python train.py --n_layer=13 --d_model=224 --n_head=3 --n_kv_head=1 --head_dim=64 --d_mlp=896 --vocab_size=689 --activation="silu" --norm="layernorm" --norm_place="pre" --norm_eps=1e-06 --positions="learned" --qk_norm=true --attn_scale=0.159 --bias="none" --tie_embeddings=true --parallel_block=false --init="normal" --init_std_qkv=0.0334 --init_std_o=0.00657 --init_std_up=0.0334 --init_std_down=0.00657 --optimizer="cautious_adamw" --lr=0.0016 --beta1=0.9 --beta2=0.98 --weight_decay=0.0 --lr_head=0.00629 --grad_clip=2.0 --warmup_steps=410 --schedule="wsd" --decay_fraction=0.897 --decay_shape="linear" --final_lr_fraction=0.0 --batch_tokens=65536 --seq_len=512 --doc_mask=true --train_tokens=518700000 --steps=7915 --dataset="wikipedia_en"
MLP neurons of a small language model. Each row is named by its layer, matrix (up: input weights; down: output weights) and neuron, and shows model dimensions 64-159. Each number is 128 + 24 x the weight over its row's rms, rounded and kept within 0 to 255.
Before each neuron's rows, "fires on" lists the tokens most often at its 100 highest values on Wikipedia text that the model never trained on.

fires on: "i", "00", "e", "on", "ic", "an"
L6.up588 [164 154 121 143 123 137  98 124 165 108 107 131 113 166 111 127 102 153 111 142 104 146  78 116 147 148 107 148 119 132 139 145 145 128 126 111  90 129 171 132 121 136 114 134 165 127 162 144 106  98 166 130  94 139 126  98 139 137 123 153 135 142 139 158 119 130 158  98 134 133 135 174 113  90 144 105 139 110 100 128 176 117 119 137 123 161 124 137 197  95 151 132 126 131 190 118]
L6.down588 [136 126 128 119 123 132 154 105 157  93  98 123 163 174 118 132 116 150 129 118 121 119  95 107 152 121 161  89  80 149 178 151 112 167  93 153 131 125 133 131 167  89 132 101  87 149 172 123 121  98 161 129 127 211 155 167 108 101 135 103 146 134 159  87 143 143 112 133 121 109 162 136 148 114 146 142 113 141 108 105 111 116 144 113 144 161  94 119 181 142 105 106 123 167 108 107]

fires on: "en", "e", "orn", "s", "ing"
L9.up430 [115 165 112 109 102 101 104 116 128 100 186 175 147 102 108 104 104 104 118 142 141 137 136  96 113 126  97 116 106 119 165 108 185 130 113  95 156 140 129 143  98 157  75 128 158 122  85 101 105 177 148 176 119 148 116 125 114 143 106 116 110 116 117 142 121 105 144 103 124 135 129 103  95 157 167 104 171 108 153 152 186 149  96 165 133 103 110 119 148  99 161 116 128  59 155 110]
L9.down430 [107 111 121 104 144 129 159 109 107 121  97 107 123 123 143 120 141 149 161 138 150 104 135 105 111 119 119 113 180 113 124 121 113 148 173 112 161 139 125 113 109 144  96 162 137 149 152 136 119 149 100 135 124 166  80 115 142 126 140 131 158  66 116 135 173 105 151 136 127 117  93 138 153 120 107 150 147 162 135 116 125 178 110 113 119 146 137 158 129  39 101  94 127 182 115 127]

fires on: "ec", "ou", "en", "y", "os", "o"
L6.up262 [ 97 109 152  99 139 160 131 134 116 126 142 165 133 108 110  81 108  96 151 126 120 134 106 102 102  96 134 171 120 127 153 157 134 115 135  93 160 135 120 124 133  89 154 121 114 141 151  99  75 104 154 105  97 142 126 104 129 104 154 142 126 142 144 152 126 110 127 141 144 192 152 108 123 116 121 120  85  78 128  90 182 167 125 203 100  87 144 173 130 149 152 127 135  91 161 121]
L6.down262 [112 128 133 121 159 149 126 145  90 119 117 165 133 123 150 163 147 131 135 128  91 155 170  86 140 145 108 148 149 142 142 157 153 109 131 102 130  91 154 129 130 143 126 132 141 143 118 115 100 132 119 179 127  99 164 117 154 107 107 103 134 121 114  99 168 103 118 123 135 153 150 173 100 105  76 122 137 141 151  84 109 158 149  79 157 144  84 112 161 146 132 150 140 131 167 114]

fires on: "in", "i", "it", "le", "orn"
L6.up728 [ 69 108 119 124 147 113 126 105 112 110 125 159 114 132  98 101  80 157 134 151 151 117 131 119 118 143 143 183 116 121 134 112 114 151 142 108 147 142 156 143 148 119 119 146 111 162 132 104 166 140 118 176 141 134  96 130 145  97  79 110 149 141 126 140 149 125  75 100 148 113 111 135 131 157 140 159 119 110 125 141 120 126  69 144 115 120  96 145 175 152 152 158 155 131 136 134]
L6.down728 [129 143 143 115 126 158 147 150 149  86 138 148 159  94 155 111 155 138 103 104 154 129 141 125 113 174 145  91 125 128 130  82 108 121 107 138 130 130 126 139  95 197 101 114 107 115 125 122 134 123 144  85  77 138 158 128 157 132 163 138 113 153 124 145 131 136 158 152  89 146 148 127 141 130 151 151 117 157 145 141 119 118 172 162 128 126 108 129  93 127 116 130 113  81 117  99]

fires on: ";", ".", "\"", " |", " which", ":"
L2.up605 [141 108 145 123 110 112 120 100 123 150 138 129 149 145 134 137 130 125 146 118 131 162  96 127 131 144 141 127 106 147 117 146 173 127 129  77 147 144 136  77 138 168 185 100 132 165 128 109 150 143 152  97 149 158 125 104 117 132 103 134 169 117 125 118  96 154 115 106  93 171 139 120 148 116 128 104  87 115 124 104 122 174 148 111 136 101 130 153 136 111  94 143 148 128 134 169]
L2.down605 [115 156 120 148 113 137 120 152 163 101 124  94  98 137 134 141 119 112 106 104 152  80 161 133 124 115 125  97 135 138 145 117  88 125 190 148  97 158 147 165 129 151  99 157 155 156  65 127 144  89 103 119  90 127 125 131 123 114 170 117  80 138 113 120 126 125 170 159 119  92 124 163 125 123 141 148 149 125 134  84 119  94 128 134 103 149 119  87 102  79 114 138  86 141 139 107]

fires on: "ow", "b", "m", "°", "1"
L6.up590 [113 101 115 145 109 157 139 125 118  97 110 121 111 120 132  72 126  85 117 107 147 142 108 107 170 125 151 126 114 146 107 152  99  66 126  94 164 124 147 134 110 146  90 124 112  84 125  78 155 120 149 148 139 123 107 131 117 155 131 158 159 171 130 174 101 101 161 122 162 119 158 100 127 134 155 113 160 130 129 176 164 101 133 139 124  81 121 137 126  97 116 103 165 119 107 121]
L6.down590 [116  89  99 120 137 152  99  87 120 136 114 121  74 107 117  95 104 104 156 134  98 123 109 166 139  77  96 131 106 151  85 109 127 143 113 133 131  99 154 144 166 158 107 133 130 120 125 106 110 142 141 150 151 165 154 120 133 150 128  94  80 128 183 127 108 153 166 126 116 116  89 129 122 128 127 142 143 118  93 123 148  97  90 146 115 185 126 122 142 169  76 128  82 114  99  99]

fires on: "b", "end", "ed", "o", "m"
L5.up496 [159 147 115 120 151 127 188 109 105 167 128 153 113 102 128  74 124 100 128 131 147 157 127 114 138 136 122 152 101 165 139 158  97  89 153  97 166 114 156 133 134 129  96  99 140 108  99  96 148 114 139 130 167 155 116 161 144 141 139  90 137 166  93 122 123  92 168 122 146 160 128  93 102 164 108 107 164 133 127 152  90 118  98 113 134  96 181  90 156 138 144 131 191 128 105 124]
L5.down496 [134 129  98 125 111 169 114 147 144 165  99 156 124 119 135  90  76 112 132 133 155 100 118 141 145 172 151  71 179 134 110 160 129 124 121 119 125 145 130 118 123 176 121 174 133 112 109 172 116 128 134 114 111 120 145 178  90 169 115  92  87 137 162 120 139 114 133 119 147 143 107 105 102 136 120 148 121 165  88 130 123 115 104 112 168  90 110 139 131  99 135 129 175 164 109 156]

fires on: "is", "-", "v", "d", "ed", "at"
L2.up168 [112 132 109 149 172 139 148  83 156 158  86 131 108 137 170  97 128 102 135 146 194 156 111 105 160 107 178 165  85 132 109 130 115 135 116 116 123  99 157 164  78 132 114 127 193  82 125 136 126  95 148 119 120 147 143 137 124  89  59 138 116 158 139 182 124 125 162 105 125 130 140  98 143 180 114 142 186 115 125 109 118 142 117 154 110 126 117  87 170  95 101 113 162 112 123 160]
L2.down168 [107 142 143 100  89  67 107  93 167 149 154 139 100  96 167 141 118  87 113 161 136 109  85 116 109 133 133 102  94 127 126 177 113 141  93 100  90 132 119 135 149  88  99 160 154  89 146 127 107 112  98 154  93 121 109 178 149 112 117 100 137 106 120 136 113 113 181 107 152 141 162 142 150 137 170 137 185 148 178 137 136 123 149 116 170 135 149 118 105 117 116 136 110 144 134 141]

fires on: " be", " b", "ber", "ied", " of"
L2.up834 [149 133 136 105 106 156 136 126 129 148 161 146 101 134 109  97 105 110 127 101 179 217 119 114 155 119 122 132 187 110 119 109 142 102 170 131 140 129 104 117  94 170 149 106 132 121 107 108 187 131 149 118 102 150 141 161 154 129 125 140 111 121 135 128 131 115 157  86 186 136 122 173 137 150 171  92  63  99 130 137 116 112 146 103 178 150  80 127 123 147 138 115 125 130 117 103]
L2.down834 [122 116 136 102 102 161 130 140 135 127  89  90 177 111 127 123 119 117 107  80 131 158 135 102 163 114 122 115 134  70 111 123 138  95 130 192 122 158 138 114 112 153 129 130 131 167 136 116 173 118 141  97  86 150 161 124 133 182 129 136 156 162 149 144 115  90 123 114 181 136 146 120 126 137 152 122 144 133  95 111 152 137 114 128 128 147 141 109 133 170 145 113 114 103 129 146]

fires on: "at", "0", "a", "ing", "1", "ment"
L8.up658 [157 122  84  86 156 164 155 121  91 120 108  95 168 160 134 154 139 121 107 107 167 121 126  99 115 119 191 151  87 117  74 118 153 139 143 115 107 105  98 161 118 168 115 123 167 136 135 122 135 144 160 128 122 142 135 153 135  94 149 106 150 146 131 102 118 107 143 103 124 133 117  83 147 131 113 136 113 112 102 126 155 118 106 111  87 132 147 145 118  86 118 141 106  92 140 120]
L8.down658 [120 161 113 106 178 134 165 135 137  89 126 100 110  94  85 117 117 115 160 109 138 127 136 111  99 129 123  94 159 133 165 128 165 158 147 131 164 103 129 111 113 114 123 138 136 143 181  95 127 130 116 130  98 135 118 118 140 103  76  91  98 117 121 112 133 110 111 114 125 112 138 140 137 153 131 108 156 114 119 176 145 113 141 135 125 110 138 127 145 130 147 137 142 160 124 142]

fires on: "ud", " in", " In", "ct", " from", " ad"
L8.up471 [160 160 160 110 131 141 100  84 169 149 125 143 169 107 106 159 111 130 175 113 142 141 131 106 144  98 114 135 135 121 124 109 189 114 149 155 154 139 161 109 109 125 136 127 125 110  67 132 153 119  85 120 129 154 147 167 124 135 122 171 110 135 135 127 142 155 137  84 142 174 153 136  97  86 129 116  92 141 134 123 151 120 138 213 104 139 130 128 122 145 165 124 115 105 158 162]
L8.down471 [174 122 157 116  77 121 149 105 136 102 133 129 115 136 136 128 118 136  90 114 130 155 121 114 102 174 126 142 109 140 172 126 110 126 164 111 137 157  96 110 132 108  87 139 150 155 137 106 159 120 149 108 130 119 132 128  87 167 150 104 131  71 127 127 151 107 106 120 145  95  96 127 139 116 125 124 161 137 107 124  99 121 121 101  90 144  92 114 114 108 125  99 105 111 141 144]

fires on: " |", " (", ")", ",", ";", " is"
L2.up278 [141 110 100 153 119  97 128 144 104 133 152 143 134 156  95 104 142 139 130 130 128 137 143 108 122 163 122 145 181 143 128 150 106 127 134  81 163 136 138  99 121 175 156 141  94  87 145 118 150 145 124  95 148 147 162 110  97 144 117 114 163 104 153 155 117 148  74 120  75 192 125 150 128 117 116 113 146 125 106 110 120 129 148  85 149 138 110 155 106 148 128 117 133 106 139 150]
L2.down278 [147 152 142  85  92 110 118 128 104 131 103 104 182 135 142 125 135 151 101  76 106 135 108 173 156 124 137 108 119 155 137 113 126 155 146 150  92 173 126 136 165 151  98 108 140 168 112 105 123 117  94 174  62 149 140 128 161 148 152 132 143 137 145 104 133 106 114 157 162 159 113 152 101 155 146 151 136 109 154  83 147 123 114 142 145 121 109 113  93 116  89 130  85 182 126 128]

fires on: " th", " wh", "o", "lect", "x", "to"
L9.up663 [153 126 146 110 127 136 104 165 129 105 138 127  94  73 137 143 140 102 117 127 109 162 130 112 148 132 140 109 148 132  98 105 105 112 125 141 166 137 130 146 101 116  98 117 114 125 133 146 178 110 107 126 102 101 128 139 135 157 147 135 159 146 122 132  87  91 117 179 141 161 150  77 123  98 133 105  95 133 107 136 108 151 137 178 128 105 139 118  86 189 146 149 125 100 130 157]
L9.down663 [112 136 140 103  99 127 108 130 107 114 168 108 129 158 151  77  77 129 143 128 124 105 126 118 150 128 141  89 140 129 111 117 126 162  99 128 150  92 156 122 154 156 122 153 136 112  69 124  88 101 129 137 119 138 131 188 112 118 137 115  85 105 130 211 130 107 127 122 154 119 114  97  97 154 113 104 176 184 143 117 129 147 108 155 166 136 155 128 165  86 125 127 182 111  85 148]

fires on: "at", "in", "is", " Mar", "A", "an"
L4.up891 [129 150 115 114 106 117 118  93  95 149  62 127 104 138 106 101 130  96 141 138 141 120 112 114 123  99 142 158 108 169 133 139 121 154 115 110 122 125 116 163  87 115 122 165 165  71  87 144 139 141 121 136 137 150  96 164 132 131 150 133 123 132 147 142 101  98 181  86 163 162 129 109 132 115  78 131 142  95 115 130 151 133 105 143  99 136 152 150 116 162 114 117 131 152 105 158]
L4.down891 [118 125 122  80 117  96 167 146 164 138 152 124 151 143  92 119 175 140 127 127 129 125 115 108 137  97  97 103 165 101 122 162 115 103 140 120 128 183  74 173 164 151 145 150 113 111 184 149 124 115 134 146 132 130 134 122 110 135 125 155 141 106 137  92 144 117 139 165  86 116 138 136 106 117 112 101 148 178 109 167 141 103 145 147  73 151 159 140 115 132 112  93 144 119 126 125]

fires on: " of", "y", "al", "wo", "ew", "our"
L4.up566 [138 128 129 111  87 162 128 102 123 149 125 174 134 131 111  98 116 140 120 135 210 143 157 145 148 159 124 144 141 107 113 120 160 110 169 121  94 150 120 156 118 117 150  99 150 147 135 108 143 150 118  89  88  93 135 130  93 126 127 134 170 111 143 171 124 172 141 107 139 160 132 119 117 124 130 112 138 121 108 151 132 147 144 141 152 109 131 110 163 179 176 134 148  93  96 153]
L4.down566 [125 139  92 156 105 114 138 125  97 146 172 128 117 125 141  84 143 112 137  81 144 167 102 125 108  96 132 161 134  51  85 140 115 166 138 130 150 142 129 149 118 108 122 126 152  94 124 121 145 162 141 114  97 167 169  85 108 128 108 131 154 123 150 131 136 129 141 169 120 103 153 116 119 126 118 116 120 110 166  99 116 127 121 152 135 116 164 120 129 163 156 145 144 144 143 135]

fires on: "ar", "y", "es", ",", "é", "en"
L8.up184 [139 148 108 124 137 147 115  80 193 158 150 138 132 103  93  71 125 120 133 147 105 142 156 169 117 151  93 169 133 144 117 127 143 123 138  92 149 132 145 192 149 126 156 108  90 164 147 153  98  94 184 110 110 136 119 127 103 167  93 107 137 168 136 100 120 119 132 140 128 161 129 137 151 168 106 128 123 127 101 131 149 132 119 143 130 100 128 122 143 133 144 186 139  92  63 135]
L8.down184 [155 153 123  82 112 135 101 161 130 120 131 125 127 158 135 115 134 147  83 167 111 166 137 102  97 122 113  95 139 146 123 149 114 135 109 118 132  82 145 120 109 154 145 126 148 128 108 129 109 103 112 116 168 145 118 151 120 163 111  97 123 126 131 164 193 145 124  96 163  85 152 109 147 125 120 149 176 103  83 144 135 146 150 154  95 117 131 130 177 144 154 118 126 179 149  75]

fires on: "s", "ing", "ue", "e", "k"
L9.up753 [110 113 115  90 142 116 141 131 102 138 117 178 127 148 108  91 136 126  88 137 163 137 154 112 136  87 107 135 113 134 143 120 117 139 109  85 135 156  96 116 120 147 165 100 145 141 122 127  76 145 152 142 130 134 127 137 130 125 139 141 106 110 140 137 123  95 148 170  74 174 106 155 103 138 129 102 133 114 108 112 135 144 124 168 124  76 115 160 117 122 123 130 123 122 137 100]
L9.down753 [ 92 119 160 120 146 140 113 116 102 134 150 132 143 143 114 109 142 169 126 166 128 149 160 116 128 121 128  99 115 132 110 113 104  76 203 126 126 140 148 157 158 139  79 124 108 121 114 150 154 134 172 142 150 119 130 136 174 137 133 142 136 122  93 161 153 118 137 180 105 138 105 111 131 111 107 183 174 137 143 145 148 113 110 109  91 159 137 123 161 123 194  95  84 147 129  83]

fires on: ","
L2.up318 [134  73 105 151 133 107 183 117  94 203 150 167 159 140 113  87 103 124  93  98 159 113 112 119 117 115 141 144 142 130 114 129 140 129 149  92 149 137 147 128  69 142 170 112  77 159 117 138 160 164 141 113  95 151 151 142  71 149 109 156 158 113  83 142 131 133 125 107 129 152 136 120 123 167 148 103 114  97 109 126 143 128 103 158 134 135 101 131 126 101 134 126  77  96 166 165]
L2.down318 [162 129 167 121 152 110 175 134 131 154 150 137 100  95 106 128 106 152 121 102 140 124 138 135 138 171 109 124 116 113 141 108 151 131 143  88 115 149 123 168 161 132 113 134 136  58 160 126 117 125 109 109 118 119  98 118 143 126 111 155 112 141 103 110 113 152 108 128 156 122 117 143 126 146 140 127 144  77 134  97 131  82 115 154 151 120 105 112 109  77  89 125 168 166 157 106]

fires on: ",", " |", " =\n\n", ";", " –"
L2.up789 [166 119  98 157 121 116 111 119 104 135 165 166  96 120 126 123 140 140 112 150 107 115  79 124 124 118 111 137 155 171 149 145 121 118 152 103 129 193 116 115 133 160 165 132 115 126 100 116 126 149 177 170 137 125 176  82 120 157 150 125 132  92 165 127 126  89  81 110 162 132 152 146 107 119 145 120 116 112 121  97 110 144 137  79 153 131  96 134 126 185 156 119 105 105 122 147]
L2.down789 [136 166  68 166  97 101 152 125  93 165 155 170 171 143 119 142 123 118 112  97 137  51 139 148 113 124 130 127 129 104 155 113 140 146 137 108  86 155 101 172 138 109 127 156 128 142  80 148 117  94  95 143  88 140 186 152 156 115 127 101 133 106 146  92 116 115 123 163 110 143 116 189 113 105 153 109 118 105 144 152  82 102 108 134 148 151  76 140 134 135 125 142 111 130 127 121]

fires on: "s", "al", "ess", "ous", "ts", "ver"
L4.up394 [111 108 187  51 121 133  73 121 145 114 163 154 152 121 138 143 138 105 136 139 158 143  78 115 116 155 126 124 122  92 137 151 118 166 117 117 115 159 110  88 136 159  96 111 106 141 135  74 119 128 119 108 101 109 158 111  94 162  99 109 151  97 132 159 143  95 113 102 134 152 118  89 134 152 135 145 139 103  79 116 121 150 147 147 134 120 149 130 111 170 156 149 130  90  98 148]
L4.down394 [132 100 132 100 150 130 115  94 190 115 164 111 140 136 141 101 101 113 136 104 145 106 155 166 116 111 115 130  98 109 155 145 171 106  92  98 158 129 102  88 127 155 115 144 190 125 147 132  92 132 152 134 149 121 131  86 110 121 186 135 154 166 151 183  61 148 131 120 158  93 186 141 116 111 106 135 125 131 105 163 116 157  80 144 110 151  99 125 133 127 124 175 138 148 125 130]

fires on: "l", "i", "ic", "es", "ec", "an"
L5.up234 [ 88 156  97 136 126 129 101 123 113 110 168 138 103 162 115 157 163 116 111 120 128 166 123 124 125 163 109 118 128 112 120 168 138 136 138  84 164 123 157 141 121 145 156 152 159  94 139 130 115 126 136  84 141 115 132  70  92 130 120 164 130 104 128 196 124  94 161 110 139 144 160 163 148 105 179 120 138 109 101 129 138 110 107 133 139 122  77 148 142 137 150 132 124 144 143 154]
L5.down234 [154 127 141 140 151 143 145 112 109 126  95 135 170 110 153 107  94 150 125 124 124 102 123  83  92  99 120 118 110 150 137  96  88 140 155 149 138 104 154 120 119 161 116 107 121 108 137 115 147 124 140 181 150 150 109 133 135 130 145  83 136  99 151  91 146 121  86 149 118 114 138 154  95 112 134  75 127 128 163 129 137 158 102  91 160 150 142 142 105 121 147 186 145 102 160 148]

fires on: " Y", "y", "en", " y", "ly"
L8.up409 [ 97 157 126 149 179 182 131 130 134 165  99 116 121 135 126 118 140 112 127  92  86 160 127 151  96  84  99 151 123 120 129 137 137  96 173 118  97 122  91 166 150 121 151 124 129 134 112 114 133  88 146 135 125 136 109 161 112 175 158 100 148 136 122 119 156 113 124 145 110 147 135 142 136 124 158 119 125 151  94  92 173 173 100 134 140  76 142 126  84 165 140 107 150 107 122 157]
L8.down409 [169 148 137 138 111 149 111 116 131 137 114 136  91 122 142  99 142 153 143 145  95 128 131 104 130 144 114 127 142 154 114 151 154 131 134 138 175 120 154 128 109 110  97 142 115 144 120 117  75  99  98 150 110 115 123 140 128 130 114 143 126  85 139 120 156 148 116 101 138 116 158 115 129 152 137 176 144 144 136 108 149  87 148 124 154 137 122 132 143 139 165 123 138 129 136 141]

fires on: " of", " |", ":", ",", "\n\n", " as"
L2.up224 [175 114 122 120  69  95 160  90  99 108 163 166 179 138 117  79  86 109 110 149 153 160 100 122 140 144 103 148 126 137 115 128 148 135 123 131 208 139 138 103 101 154 150 125 144 170 157 164 162 131 166 106 102 154 151 133  90 164  90 171 140 111 110 130 111 160 106 109 117 135 112 133 116 158 162 133  84 141 117 115 115 140 149 114 143 110 106 167 119 132 134 121 112 117 163 161]
L2.down224 [113 114 110 126 123 111 135 128 156 127 149 150  73 148  92 119 144 102 135  99 151 139 174 108 156 106 113 112 172 106 112 101 147 117 142 133 135 135 138 117 130 133 100  99 133  91 105 107 149  87 102 109 146 128 126 114 112 135  85 104  97 125 115 132 149 141  97 120 139 145 121 139 116 104  92 129  90 113 100 117 141 134 105 168 149 143 100 107 134 114 124 114 150 146 178 129]

fires on: "ack", "k", "ed", "ing", "ct", "ri"
L6.up106 [142  74 120 123 152 151 115 123 160 131 157 133 125 160  97  93 114 146 113 139 213 156 135 141 122 103 150 168 170 139  84  99 156 122 102 118 145 176 126  84 104 145 135 103 105 118 164  91 148 142 116 132  99 116 147 125 122 161 130 149 145 129 120  78 115 104 129 125 128 125 133 108 131 142 129  96  94 126 126 152 127 109 138 113 195 130 114 153 112 150 131 128 125  76 138 154]
L6.down106 [118 184 111 151 132 166 153 130 112 122 137 129 159 148 120 102 104 129 155 100 101 128 147 116  93 101 118 136  84 100 137 125 121 101 170 121 191 142  80 152  69 142 138 119 122 137 104 158 111 119 150 139 110 143  90 170 106 134 179 133 139 138 144 109 108 103 143 125 106 161 154 157 155  82 165 154 131 143 178 148 114 152 149 104 119 131 127 125 152 158 124 138 142 174 166 114]

fires on: "i", "ad", "in", "it", "on"
L6.up556 [142 125 132  94 103 109 135 120 103  63 131 143 111 155 112  98 105 154  90 145 162 100 130  77 169 198 126 139 142 126  98 158  88 151 131 110 138 153 118 117 112 120 157  98 143 121 170 102 121 127 101 161  79 145 130 117 111 170  91 122 158 136 141 142 148 136 145 108 120 148 148  97  84 113 141 129 159 133  86  77 141 110 112  96 114 109 108 142 176 109 107 119 136 115 167 159]
L6.down556 [123 177 156 141 108  89 106 114 150 105 115 158 154 166 179 130 133 124 137 123 141 117 129 165 115 171 125 113 143 134 115 121 134  86 116 105 126 104 168 159 126 179 138 125  85 106 114 112 127 126 175 135 128 129 125 121 189 131 152 135  81 163 129 128 175 119 151 118 131  88  98 119 117 122 151 123 166 127 138 149 126 136  90 120 152 160 115 158 110 141  79 128 142 121 105 143]

fires on: "ass", "al", "s", "ct", "ed"
L6.up441 [106 114 173  56 134 117 108 121 141 147 192 165 165 150  68 103 145  75 108 148 170 126 118 102 108 114 171 166 169 128 128 126 151 121 100 164 136 164 120 114 149 157 149 140 125  70 151  89 103 113 147  99 121 114 102 143 128 131 128 100 114 130 124 126 112 143 169  86 177 130  82 130 123 156 111 125  94 141 131 137 132 119 155 171 162 130  70 156 113 112 159 107 155 108 106 177]
L6.down441 [117 112 133 163 147 132 159 124 124  88 119 139 139  94 155  98 104 171 168  78 113  85 108 145 137 147 108  97  87 130 116 115 128 116 112 120 136 123 141 135 109  86  77 129 132 137 129 141 140 126 124 164 119 106 128  89 108 174 157 146 109 144 133 132 109 124 104 131 122 165 168 117 148 118 100  92 125 105 127 143 148 114 161  70 132  98 105 137 135 130 105 168  73 155 126 119]

fires on: " of", ":"
L2.up380 [133 132 153  89  98 168 113 134 132 116 111 143 128 123  97 112  89 112  69 142 181 181 113 126 121 131 139 158 147 141 130 149  95 142 120 135 148 168 169  85 122 147 124 102 140  93  93 122 131 158 135 114 110 143 175 106 125 128 157 106 133 110 114 121  96 146 121 126 122 169 138 142 133 105 153 132 142 113 151 105 115 106 178  78 140 140 167 129 146 141 109  88 144 120 102 107]
L2.down380 [125 125 118 127 134 148 101 132 136 113 129 133 111 100  81 127 111 144 149 129 154 148  98 143 137  99 129 141 139  88 134 186 113 121 136 124 141 154 176 181  85 128  63 121 122 118  93 109 162 125 130 138  73 170 152 145 112 118 135 111 161 122 124 164  98 134  95  96 141 148 113 139 117 146 159 126 139 132 137 134  92 135 137 156 130 118 146 119 145 110  96 183 142 141 115 110]

fires on: " of", "ing", "al", " and"
L2.up399 [175  94 109 145 142 166 173 117 123 104 169 126  68 107 131 142  82 129 142 151 144 141 140 152 120 136 138 133 160 148 131 177  84 124 136  99 155 172 194 113  94 132 146 162 138 106  99 135 137 141 109 116 140 153 131 130 130 172 121 150 148 152 134 132  92 126 101 141  81 187 114 176 132 157 134 125 149 136 145 154  97 120 156 124 133 123 150 124  95 104 131 103 181 113 139 140]
L2.down399 [134 138 130  65 114 131 112 123 119 114 147 131 117  81 130 147 163 131 159  79 132 166 145  83 193 127 137 153 144 138 137 161 100 195  90 150 149 135 134 175 104  79  65 158  76 119 190 122 133 107 146 146  87 105 143 151 121 142 118 114 136 112 153 127 136 117 139 147 119 116 151 127  94 136 137 140 175 151 133 131 122 127 134 134 131 119 153 121 146  78 120 146 113 143 135 111]

fires on: ",", " of"
L2.up358 [141 156 135 109 120 135 120 139  84 139 140 168 137 110 127 106  80 126 115  78 174 164 130 137 124 138 110 113 149 104 113 156 138 141 148 108 145 126 122 149 104 141 145  78 123 136 166 170 173 122 129 108  78 151 150 145 121 144 119 148 117 126  92 133 109 125 128 122 152 153 101 155 108 154 147 131  81 104 129 140 163  97 154 128 186 108 110 128 131 121 175 108 129 109 115 186]
L2.down358 [123  82 129  75 145 186 168 142 114  70 157 103  93 144 102  94  95 138 149 109 137 128  94 112 125 127 108 106 100 118 148 149 113 118  91 118  90  99 132 148  98 102  74 119 129  90 125  99 140  98 128 139 132 106 141 128 130 100 106 138 148 138 132 123 129 139 116 135  75  96 135 133 123 119 126 121 127 141 136 122 148 125 155 143 144 125 151  83 199 121 134 115 111 138 167  90]

fires on: " of", "e", "ile", "ree", " were", " are"
L2.up818 [173 151 126 141 108 131 128 165  94 107 143 160 120 159  82 114 129 152 118  85 166 156 125  69 172 163 144 135 153 142  97 105  88 137 142 136 118 109 108  77 114 157 146 148 128 103 146 149 149 180 103  97  74 137 129 136 138  88 147 119 164 154 115 121 111 137 111 113 118 144 147 125 133 159 124 118  49 117 125 101 117 150 175 116 156 112 112 133 110 138 149 127  83 127 153 127]
L2.down818 [181 130 123 113 151 111 122 135 100 111 177 100 127 136 127 139 138 116 154 115 140 130 116 149 119  92 101 108 101 157 133 181 118 139  97 139 104  76 155 108 110 193  84 103 153 137 152 132 124 125 124 122 124 124 112 166 130  78 145 103 110 123 142 117 102 138 125 122 113  98 102 146 106  90 121  97  72 126 139 162 163 140 104 155 152 171 110 137  94  92 143 151 119  94 156 105]

fires on: "er", "up", " w", " in", "im", "ed"
L8.up577 [127 126 120 102 115 125 165  87 103 184  85  90 130 128  75 135 110 144 181 119 121 148 117 142 134 149 126 145 132 127 114 121 151  90 151 113 128 154 114 114 146 138  99 132 169 123 130 159 132 154 104 105 158 157 131 155 127  96 138  99 119 134 100 120 136 102 154 155  90 127 119 129 146 153 112 112 145 161  98 149 159 152 135 111 107 102 116 131 128  80 143 138 135 146 121 165]
L8.down577 [137 119 141 164 136 149 135 132  93  77 112 122 155 140 116 143 106 118 140 111  39 137 111 131 119 151 150 159  98 120 117 112 130 134 157 106 141 103 162 105 162 130 134 128 119 120 135 146 120  97 169 148 110 108 105 116 164 114  81 162 125 128 151 101 178 158 115 136 109 111 151 144 138 117 147 110 144  95 134 120  91  80 127 144 121 146 159 147  98 134 136 150  74 160 148  95]

fires on: " C", " c", "ou", "en", "ec", "igh"
L8.up299 [ 96 152 151 122 114 126 150 124  89 142 116 129 136 111  87  76 166 138 163 144  97 141  63 106 141  78 119 161 102 131 139 165 155 115 165 127 139 123 119 101 135 104 144 127 134 145 110 114 110 131 162 127 138 137 114 146 125 114 130 145 132 104  99 123 162  90 113 142 163 110 137 140 118 164 128 134 122 114 118 122 146 147 123 100 108  75  93 103 128 112 154 107 114 170 130 144]
L8.down299 [117 113 141 142 156 137 177 143 144 110 118 146 193 110 130 100 130 107 137 110 104 124 148 136 118 109 144 124 139 163 126 135 143 135 122 111 107 125 130 124  83 119 130 161 116  84 133 121 110 111 143 126 161 149 141 115 103 123 158 138 109 174 102 184 127 144 160 131 100  79  97 125 151 140 142 135 143 144 155 126 152 143 153 109  91 108  92 137 211 154 126 108 120 174 154 130]